Weights of a small GPT-style language model, trained from scratch on English Wikipedia.
Size: 13 layers, 8 heads of 32 (1 for keys and values), MLP 704 SwiGLU, vocabulary 13555.
Architecture: RMSNorm before each block, no biases in attention or MLP, untied embeddings.
Training: a variant of Muon for these matrices, 265M tokens, 4046 steps.
MLP neurons of a small language model. Each row is named by its layer, matrix (gate and up: input weights) and neuron, and shows model dimensions 32-127. Each number is 128 + 32 x the weight over its row's rms, rounded and kept within 0 to 255. A neuron's up and down rows have the sign that makes its largest values positive.
Before each neuron's rows is what it responds to, as a language model described it from the Wikipedia text at the highest values.

Description: Person role nouns
L2.gate426 [153 119 157 188 152 166 172 191  88  98 124 129 123 139  51 105  86 133 127 120 139 164 134 116 136 104  48  94 196 155 120 138 141  58 139 128 102 137 139  75 118 108  83 121 108 150 125 120 169  98 176 143 148  80  62 166 191  88 177 116 125 141  96 122 124 134  96 143 106 176 127 162  82 122 126 120 205 148 164  75 129 165 165  89 133 114 110 121 177 124 161 158  82  65 186 145]
L2.up426 [173 125  99 129 135 154 161 165 135 114 134 135 128 143 128  88 141 133 138 146 196 123 112 131 111 103 135 159 155 149 132 191 148 141 131  66  76 100  99 175 152  92 104 134 122 108 134 154 140 105 135 216 122  81 138 131  62 175  91  78 187 169 162 128 107 203 115 140 158 179 145 165 161  91 133  79 114 116 107 134  76 135 156 164 131 132  70  94 139  99  97 128 149  93 166 143]

Description: Year final digits
L10.gate42 [168 188  93 128 116  58 120 129  88 118 117 155 110 142 141 156  98 174  67 102 115 121 101 134 128 191  79 112 122 138 126 141 190 120 131  96 129 102 113 118 161  91  96  99 104 122 103 128  92 143  89 112 157 165  88 138 147 141  85 220  94 169 116 152 119 153 106 101 135 149 109  90 136 154  90 140 126 123 162 161 178  69 219 198 100 181 145 117 164 159 135 152  64 169 132 137]
L10.up42 [ 99 133  95  81 122  88 139 208 108 114  98 129 170 130 110 159 157 167  73 136  98 115 189  69 154 151 139 147 101 107 128 197 116  86 124 113 133  82 109  85 107 123  85  89 120 120 151 148 128 153 132  89 133  79  91 142 127 169 143 113 120 119 123 149  92  86 178  63 140 140 132 130  76 155 182 165  65 143  98 109 150 161 160 190 167 146  92 146  96 141 131 152 100  98 137 145]

Description: Mid-word l-syllable fragments
L2.gate522 [120 155 146 161 127 157 168 189 139 107 126 134 137 150 149  74 154  87 153  86  84 126 156 165 151 158 115  66  85 138 158 116 140 149 132 145 100 121  92 119 133 130 162  99  85 164 147 119 159 115 114 189 114 146  31 133 193  97 108 119  90 120  91 159 190 145 116 169 108 120 137 143  65 100 123  51  91 158 167  90 172 185 132 120 117 153  77 202 115 136 132 145 124 154 125 150]
L2.up522 [ 59 182 136 184 138 179 136 168 103 130  74  96 137 109 138 115 162  88  99 122 213  81 178 145 150 175 105  76  58  76 172 115 163 147 146 101 158 130  57 131  71 119 155 113  77 171 142 134 183 111 112 174 165 134  78 124 122 111 109 143  92 159 107 159 146 184 146 168 180 147 124 152  79 122 165  94 144 175 184 124 150 186 179 126 120 153  78 152 151 123 140 121 132 155 115 136]

Description: Role and kinship nouns
L8.gate384 [152  84 102 143 117 144 120 179 145 133 157  62 176 168  57 134 166 101  72 114 102 122 149 130 164 135 147 142 142 102 116  73 102 116 122 112 155 127 231 176 110 163 103 164 118 145 126 134 107 141 133 150 145 128 141 186 156  85 144 159 141  88 113 124 165 143 122  96 164 163  89 198  93 108 125 163 183 143  93 147 139 146 125  76 154 159  68  98 164 179 137 109 136 104 141 141]
L8.up384 [169 139 126 140 185 157 184 138 113 118  97 138 168  91  98 143 194  72 171 117 139 110 158 117 148 182 105 171 101 181 149 112 111 121 138  65 147 180 167 113 137 136  99  80 134  85 107  98  96 115 110 103 109  75 178 101  96  44  85  84 190 102 112 203  90 130 141 167  99  97  79 108 238  71 131 178 125 131  88 109 116  84 124 141 106 167 119 192 122 140 104 105 134  89 125 129]

Description: Sentence-initial "As" phrases
L10.gate177 [132 146 109 167 111  99  79 185 113 126 163  84 154 162  95 131 140 109 133  85 122 121 138 123 134  91 115 120 176 149 178  99 103 134 155 105 166 132 133 130 167  92 120 178 123 149 106  71  76 105  88 142  90 141 141 173 136  90 101 131 162 143  79 113 161  93  90 121  77 101 173 180  71 127 182 108  82 102 128 108 133 126 111 127 140  99 120 168 116 193 134 119 127 137 104 101]
L10.up177 [105 176 164 130 153 138 156 163 155  69  92 100 125  74  75 111 149  83 148 129 106 176 104  93 135 167 100 109 183 187 145 125  76 161 141 144  83 143 104 126 155 174 118 114 103 136  76  79 194  59 109  85 166 115  78 135 153  96  91 111 123 167 111 146 192 160 116 121 163 109 162 161 174 112 109  96 158 102 101 125 159 113 121 166 133 169 101 108 115 116 130 156 139 149 121 150]

Description: Word-initial R/L fragments
L2.gate554 [133  74 104 126 110 125  94 150  96 118 153 141 131  50 113 141  93 120 111  70 119 135 123 190 159  95 181 146 162 153 149 153 143  55 155 118  78  94  93 131 133 135 115  97 150 148 102 104  72 177 146  99  92 138 181 136  87 108 133 122 131 121 137 145 129 111 125 174 100 120 140 175 109  94 158 179  88 183 132 191 144 118 112 156 115 137 122 154 102 140  94 112 113 191 186 170]
L2.up554 [151 157 102  94 153 154 167 120 135 132 164 178 102 126 149 152 102 178 138 153 104 103 107 149 188 191  83 118 171 119 198 123 121  88 140 130 111 134  97 133 112 120  85 144 147 130 146  78 122 136 147 156  73 144 164 107 128  68 122  77 168 154 116 158  97 178 156 173 145 100 169 115  99 126 173 171 101 202 162  96 186 191  67 103 123 125 130 170  94 127 116  99 100 217 127 171]

Description: Plural noun endings
L8.gate77 [136  83 121 136 126 130  53 123 172  96 155 132 131 133  82 111 147 189 209 124 132 108 184 126 104 118 142 107 110 114 176 102 125 129 179 188  76 203 116 128 132 167 118 145 150 133  90 164  65 181 114 123 129 115 156 111 120  82 195  81 144  85 110 167 167 119 105 171 205 125 126 133 166 107 129 142 176 136 117 117 166 130 119 163 133 178 158 148 185 120 193 111  83 137  80 109]
L8.up77 [ 72 148 104 129  99 148  57 204 174 129 123  99 132  84  87 146 137 161  67  69 120  76 170  72 163 161 142 129 173 154 139  86  47 177 121 114 142 182 143 180 116 151 163 113 117 117 121 112  85 104 155 154 150 142 194  91 127  86  74 165 121 159 136 147 151  89 177 132 137  88 151 120 179 105 118 121 147  89 164 111  68 128 152 115 104 194 104 145 173 153 171 179  59 119  93 110]

Description: Word-initial capital L
L8.gate17 [ 98 114 219 115 124 180 119  61 121 202 142 109 132 101 118 137 114 102 131 111  82 119 124 146  95  96  88  86  76 165  91 173 106 124 131 109 126 165 121 133 158 168 136 118 174 123 120 168 140 128 124 123 157 146 123  87 157 121 121  75 160  84 109 126 108 153 128 135 129 136 180 103  84 153 179 110  45 127 149  83 133  99 138  56 121  92 149  70 137 125  52 124  53 161 154 137]
L8.up17 [108 115 144  55 155 138 151 144 122 161 159  97 168 136 104 134 155  62  82 130 137  88 160 160 112 166 145 142 158 187 115 152 150 110  78 136 150 139 161 122  82 166 109 171 122 121 108 129 107 145 176 103 113 144 122  64 119 104  75 149  84 167 145 115  96 157 154  92 184 143 153 139  84 124 157 122 143 129  59  81 188  58 105  83 130 118 143 143 149  85  98 116 153 105 134 132]

Description: Name-initial l-syllables
L10.gate554 [112 116 106 109  77 153 149 138 118 109 138 147 147 172 132  91 111 156 137 133 131  80 193 172 125  83 168 109 121 121  66 105 160 173 144 104 137 204 134 143 121  85 148 134 147  79 130 188 121  79 127  98 224 147 150  70 163 127 157 152 158 117 154 165 149 137 102 124 125  72 161 130 149 151 163 125 111 120 121 105 105 166 144 133 138 154 133 124 120 161 152 108  67 152 117 190]
L10.up554 [ 91 121 109 153  75 107 113 125 135 144 131 162 130  81 158 135 107 144 102 152 139 136 130 120 104 164 137 121 139  87 136 109 171 106 145 139 111 141  78 148 117  84 133 123 149 158 169 142 142 127 125 105 143 191 113  43  83 114 124  95 142  78 107 160 139 103 125 104 182  59  63  61 122  85  71 154 126 153 119 117  99 163  73  87 135 146  96 118 105 158 130 135 133 120 126 172]

Description: Section-heading nouns
L10.gate590 [162 130  74 213 147 213 108 184 166 162  98  85 102 105 167 116  77 166 195  99 160 112 164 179 113 188 135 136 129 175  89 189 137 140 116  61 133 122 118 114 155 122 140  99 100  87 146 135 113 133 171 119  82 157 184  93 134 132 102 120 101 161 144 107 145 161  68 108 143 121 178 188 156 115 115 162 162 102 183 126 145 172 105 132  52 120 155  90 155 137 119 103 117 157  99 135]
L10.up590 [163 148 143 192 120  88 101 122 154 135 146 162 128 171 135 142 139 152 152 139  83 147 110  61 171 133 127 129 172 131 152 113 146  79  62 155  88 174 155 123  94 153  87 117 176 103  90 134  89 107 136 167 167  76 107 129 151 106 135 215  86 123 101 161  98  75 143 142 121 172 206 100 147 184 114 134  88 103 146 118 117 178 159 150  70 126 159 107 159 103  97  68  95 138 139  96]

Description: Domain or field nouns
L2.gate368 [106  96  93 133 134 206  93 140 179 142 165 112  98  81 138 177 157 114 115 157 203 126 138 160 149  50  97 146 137 138  81 134 142  82 120  95  59 144 171 125 142 139 122 164 133 119 151 126 118 117 147 104 179 138 157 120  96 154 109 114 138  87 136  95 151 100 160 146 128 156 129 140 127 121 158 161  99 117 128 199 138 146 128 190 124 169 116 111 137 141 141 136 130 115 146 102]
L2.up368 [144 145 154 106 130 149  92 136 113 164 125 142  91  78  93 101 200 144 114 137 123  94  94 156 152  70  98 170 169 133 176 147 208 142 128 137  71 110 156  93 157 113 109 134 135 147 147 150 123 123 121 157 140 142  98 140  92 144 145 118 146  89 116  88 182  98 126 138 100 126 139 120  79 146 133 114  80 129 106 174 110 153 113 153 176 125 124  72  95 157 133 142 106 111  93 155]

Description: Word-initial subword fragments
L2.gate6 [140 155 199 117 142 135 140 176  70 128  99 127 210 131 132 122 146 129 120 104 115 103 210 156 104 172  95 151 162 159 167 173 172 166 166 112  86 122 110  70 124 149 145 171 145 147 145  67 106 162 119 128 172  85 109 183 153 124 147 106  94 137  96 107 120 112 154 171 170 161 120 170  97 178 100  94  94 115 122 108 128  85 197 147 191  86 105 100 151 102 152 161 185 129 151 135]
L2.up6 [162 144 177 124 109 165 121 100  63 130 167 163 125 172 105 157 192 126  47  89 147  94 150  81 123 144  62 120 128 176 158 146 120 108 155 113  82 128  98  53 144 173 106 142 149 161 151 110 127 148 164 112 159 100 154 163 142 147 113 141 110 119 137 138 149 144  95 138 109 121  98 165 117 151  88 122 102  94 176 133 130  87 151 122 210 103 181 169 113 108 151 134 170 116 123 101]

Description: Plural subject nouns
L10.gate621 [ 63 155 179 182 122 124 116 113 158 108 164 104  93 131 168 120  94 129 127  90 188 136 151 132 137 117  91  69 122 142 115  56 177 114 132 145  94 119 111 131 117 142 127 123  81  80 158 146  75 123 134 168 148 124 130 144 105 113 137  99  47 147 172  96 141 141 159 121 151 171 137 173 163  44  99 111 157 105 161  83 141  89 134 133  55 175 170 166  94  80 190  67 149 121 136 174]
L10.up621 [114 159 126 109 104 191  87 202 171 137  97 179 104 106 109 130 160 134 127 123 130 136 103 149 145 128 117 113  77 165  91 125 142 138 112 211 113 125 105 173 104 163 151 149 103 185 116 127  65 117 149 160 156 161  75 114  94 136 109 147 121 132 187 111 163 140 101  95 213 169 118 139 120 112  96 119 141  90  42 161 142 131 136 114 136 127  83 129  93 131 155 159  93  69 103 127]

Description: Opening pieces of names
L8.gate703 [138 129 132 152 136 132 154 115 168  86 133  50 108 146 143 131 167 112 122 155 152 167 101 137 158  77  48 147 140 128 133 105 177  83 124  83 122 112 115 141 121 123  80 107 137 108  88 104 138 151  96 147 118 153 140  97 136 138 134 118 183 105  40 119 156 125  67 167 161 123  98 158  53 149 111  78 121 147 128 138 140 149  90 101 121  83  95 134 133 158 141 136 148 143 152 192]
L8.up703 [123  52 140 161 164 137 163 121 179  78  77 115 157  99 121 165 138 135 167 167 103  94 104 123 150  26  40 122 105  89 127 126 154  79  57 189  86 108  98 119 136  70 124 129 145 144 107 126 156 153  90 156 146 174 183 157  62  93 134 145 153 107 128 189 163  78 133 140 156 124 122 174 120 155  93 116 100 108  96 164 108 113 114 100 158  85 125 138 146 110 102  88 133 159 117 134]

Description: Abstract noun endings
L8.gate415 [145  82 125 120 106  93 168 134 164  80  93  99 176 118 139  95 114 155  94 103  78 156 110 140  79 108 104 160 101 108 118 102 142  86 134 125 121 138 152 109  97  97 104  62 118  58 106 155 123 132  97  53  98 145 148 135 106 186 183 141 168  88  67  85 152 124  78 107 191  92 141 169 163 162 106 106 131  96 168  93 125  75 132 139 100  92 136 165 183 116 108  97 111  92 121 216]
L8.up415 [131 115  91 130 107 107 118 196 132  90 147 160 157  79 171  94 105 163 113 139 104 146 124 146  81  57 134 108 138 146 122 118  89 152 148 156 111 171 102 143 175 119  97  75 122 122 140 157 151 152 130 123 149 138  91 217 176  88 131 102 109 134  85 136 162 133 177  73 167 128 176 172 146 146 110  89 167 122 128 144 115  99 191 168  83  96  87 112 190 130 197  84 150 148 112 171]

Description: Digits inside decimal numbers
L8.gate178 [140 165  96 137 109 200 151 152 150 144 108 134 118  98  90 134 146 131 109 184 110 143 118  93 119 169 197 158 155 139 162 108 185 177 162 152 124 125 134 114 158 124 128 117 145 150 152  64 130 142 178 129 133 150 119 137 165 149 123  90 155 154 114 184 119 143 117 114 119  99  64 144 122 127 149  90 174 140 159 141  83 109 152 122 141  78  77 171  97  94 110 111 106 115  91 193]
L8.up178 [116  96  99 153 160 127 171 144 171 105 156 117 175 142 142 153  70 142 133 198 139  79 157  90 154 136 175 129 160 125  93  82 126 139 120  90 141 124 107 139 140 108 138 130 148 159 108  39 150 119 121 132 132 110 110 104 160 131 140  29 178  99 140 176 136  50 124 118 148 118 130 149 121  79  47 124 155 118 157 142 161 182 107 114 119 119 164 108  88 161 150 144 169 129 112 169]

Description: Incomplete word fragments
L10.gate579 [121  98 162  79 118 162  94  88 140  91 137 107 191  64 119 125 147 112  99 127 174 148 120 143 141 168 127  90  84 110 142 223 238 148 170 117 124 138  86 123 165 138 130  85 137 106  66 109 167 176 126 143  85 118 145 104  94 149  66  89 134 166 157 197 149 128  89  96 110 133 154 115 147 117 148  90  90 133 119 151 150 114  79  88 145 160 129 164 137 211 144 190  73 115 150 113]
L10.up579 [111 154 119 159 130 103 125 152 103 128  97  95 200 132  62 165 119 180 154 170 197 170 191 110  85 126 126 125 165 127 124 139 159 135 150 169 147 114  95 112 126 100  89 143 145 118 140  90 169 131  72 146 116  67 131 196 163 161 194 129 152 143 134 139 125 121 134 106 117 101 115 142  77 137 138 154 151 111 111  95 170  75 134 158 161 107 153 180  99 139 161 134 150  63 162 130]

Description: Coordinating conjunctions after modifiers
L8.gate345 [109 154  52 121 122  94 158 111  54 121 125 136 161 161 168 101 136  80 138  87 168  89 166  98 148 117 135 106 159 154 123  75 127 130 126 130  95 123 141 134  93 114 163 166  90 159 159 116 149 117 165 117 134 153 128  86 138 129 141 142 179 181 116 105  92 167  84  95 138 163 199 134 105  93 148 141 145 136  85 183  71 163  96 112  94  74 163 131 184 125 131  77 118 157  76 160]
L8.up345 [124 104  77 112  79 127 103 156 148 105 130 127 104 110 146 124 108 126 136 100 125  46 130  85  92  84 170 144 129 151 141  97 131 133 159  95 109 137 124 106 141 104 155 163 161 109  95 158 130 111 110 149  82  96 101 148 111  96 117 112 150  90 149 117 127 132 138 163 105 112 104  99 132 159 132 192 122 144 139 179  86 196 117  79  86 124 119 177 114 115 123  68 135  75 126 149]

Description: Particle "up" completions
L2.gate115 [ 87 133 106 124 116 113 149 140 128 128 121 120 122 129 103 147 151  99 146 185  87 112 137  96 112 129 150 112 158 129 111 126 181 211 135 113 157  46  99  60  99  86 183 157  55 106 159 133 120 136 121 100  91 128 100 128 109 108 128  60 140 192 151 200  38 145  84 140  98 123 134 165 171  91 154 161 130 147 105  74 160 161  78 102 127 113  98 110 111 151 139 127 106  77 112  91]
L2.up115 [166  82 172  82 109 200 176  89 144 145 177  87 129 148 134 110 167 122 130 129  93 140 104  72 175  99 166 112 124 149 150  46 135  55 131 116 197 172  52 133 113 108 110 170 171 106  91  86 113 174  92 125  84 173 171 142 168  85  38 141 120 141 112 152 121  94 163 144 157 120 110  73 146  53 142  77 148 125 100  70 120 142 153  81  88 109 100 124 149 168 111 164 138  89  94 163]

Description: Mixed noun-phrase words
L2.gate270 [ 99  90 167  63 141  96 128 122  95 110 120  66  70 145  96  85 100  77 134 123 101 165 137  83 145  99 145 113 123 174 110 112  90 137  99  79 172 108 134 107 112 111 163 155 144 147  60 118 139 198 119 233 134 144 136 156 133  76 175 132  93 149 156 103 124 137  62 162  91 169 107 154 103 126 127 140 142 134 121 169  78 109  90 127 135  92 150 180 153 108  79 115 113 123 167 136]
L2.up270 [152 124 122 133 125 118 150 100 109 105  61  72  82 119 128 129 139 117 134 135 130  94 123  95 164 100 159 163 129 123 126 133 163  93 125 138 212 135 151  43  51 111 143 137 208 134  91 105 161 126 168 215 108 137 132 131 133  60 137  86  65 104 185 100 105 128 140 176 105 167  77 166  56  95 159 110 105 166  93  71 112 155 109 136 169 118  88 170 135 150 109 134 110 117 164 127]

Description: Narrative main verbs
L10.gate219 [139  96 105  91 171 121 121 127 105 125 162 136 125 116 157 109 150 116 117 134 155 202 141  96 160 202 149  90  90 109 128 112 203  78 158 155 131 125 135  80 174 136  88 170 118  95  93 156 144  99 147 104 151 110  70 118 145  83  79 108 136 134 101 130 108 120 160 174 123 126  93 182 190 114 113 137  86 170  92 103 134 148  75 209 140 137  72 126 110 134 153 149 135 129 149 138]
L10.up219 [145 161 132  99 118 111 158 106 176  88 119  58 163  89 107  73  76 146 132 137  56 136  96 148 137 164 151 164 102  98 179 120 131  87  84 154 146  79 110 148 152 153 100 150 117  80 106 162 154 115 146  76 114 120 156  79 181 100 127 111  72 131  82 121 146 137 129 138 175 109 121 115 192 163 148 141 115 183 150 111 134 133 159 105 148 129 169 113  95 144  72 182 133 113 106 114]

Description: Phrase-completing particles and participles
L8.gate553 [109 104 112  96  95  78  99  91 168 133 154 118 141 145  98 100 150 103 126  97  98  38  73 148 190 107 113 119 177 152 149 137 166 190 139 125 133 125 171 116 104 122 147 154 129 134  98  96 122  74 120  73 144 143 158 153 146 105 199 121 194 150 134 176 101 130 144 114 129 121 140 151 148  73  77  79 190 123 107  97  96  80 142 136 167 119 126 109 120 176 154 154 110  63  97 135]
L8.up553 [122 118 109  83 120 160 107 199 134 119  37  88 136 155 171 112  82 132  83 187  54 162  64 126 153 126 166 174  62 119 156 134 153 127 146 139 120 135 165 116 137 164 120 190 166 158 105 161 128 176 103 130  80  67 149 161 132  80 107 114 102 179 132 168 124 102 153 111 136 150 107 149 161 139 115 153  98 139 115  99 160 109 190 165  48 109  89 108 114 101 110 137 201 132 172 172]

Description: Year digits and "or"
L2.gate657 [184 149  72 128 118 101 132 125 113 146 153 133 152  84 116 121  91 111 118 119  95  81 172  99 167 155 111 125  74  68 131 152  87 147 171  83  78  94 153 111 184 118 115 178 151 132 197  71 118 118 104 113 104  76 103 125 137 153 136  84 159  96 152 134 151 143 155 141 172 110 128 174 148 117 151 176 134 187  42 162 144 170 184 162 117 196 115 105 184 146 125 134  89 119 130 158]
L2.up657 [197 128  54 123 144 152 138 130 120 114 149 140 156 112 107 101 105 106  84 121  92 111 147 137  97 159 109 111 119  62 116 142 103 196 132  79 139  87 107 155  97 111 136 126 154  96 131 162 153 181 124 164 151  74 151 125 164 169 109  83 104 106 110  87 129 148 133  99 210  98 158 122 131 130 196  95 154 120  59 131 112 196 128 155 160 186 130 109 168 155 104 123 107  98 123 129]

Description: Person role nouns
L10.gate8 [111 115  89  77  91 123 122 142 111 119 112 136 196 132 157 130 120 107 135 155 130 101 149  90  91 121 176 153 156 140 101 148 166 115 152 121 137 160 117 134  99 123  89 164 146 136  74 111  69 128  94 189 159 150 166 102 102  90 162 114 100 169 203 113 113 136 103 134 112 200 119 106  90 145 139 112 177 105 108 156 125 116 128  88 168 156  77  93 116 151 119 103  99 114 108  62]
L10.up8 [ 92  87 131 132 161 136 203  79 139 174 153 107  99 101 168  90 131 101  66 134 130 125 183 125 163 154 175 146 151 149 105 110 146  83 121 139 211 107 173 117 149 134 106 123  71 124  86 137 143 163 149 163 159 105  83  87 148 114 147 109 107 109 131 170  90 114 151 178 149 151 155 183 152 136 118 176 142 132  99 155 202 133 119 137 160 163 168 136 116 184 131 116 177 109 123 219]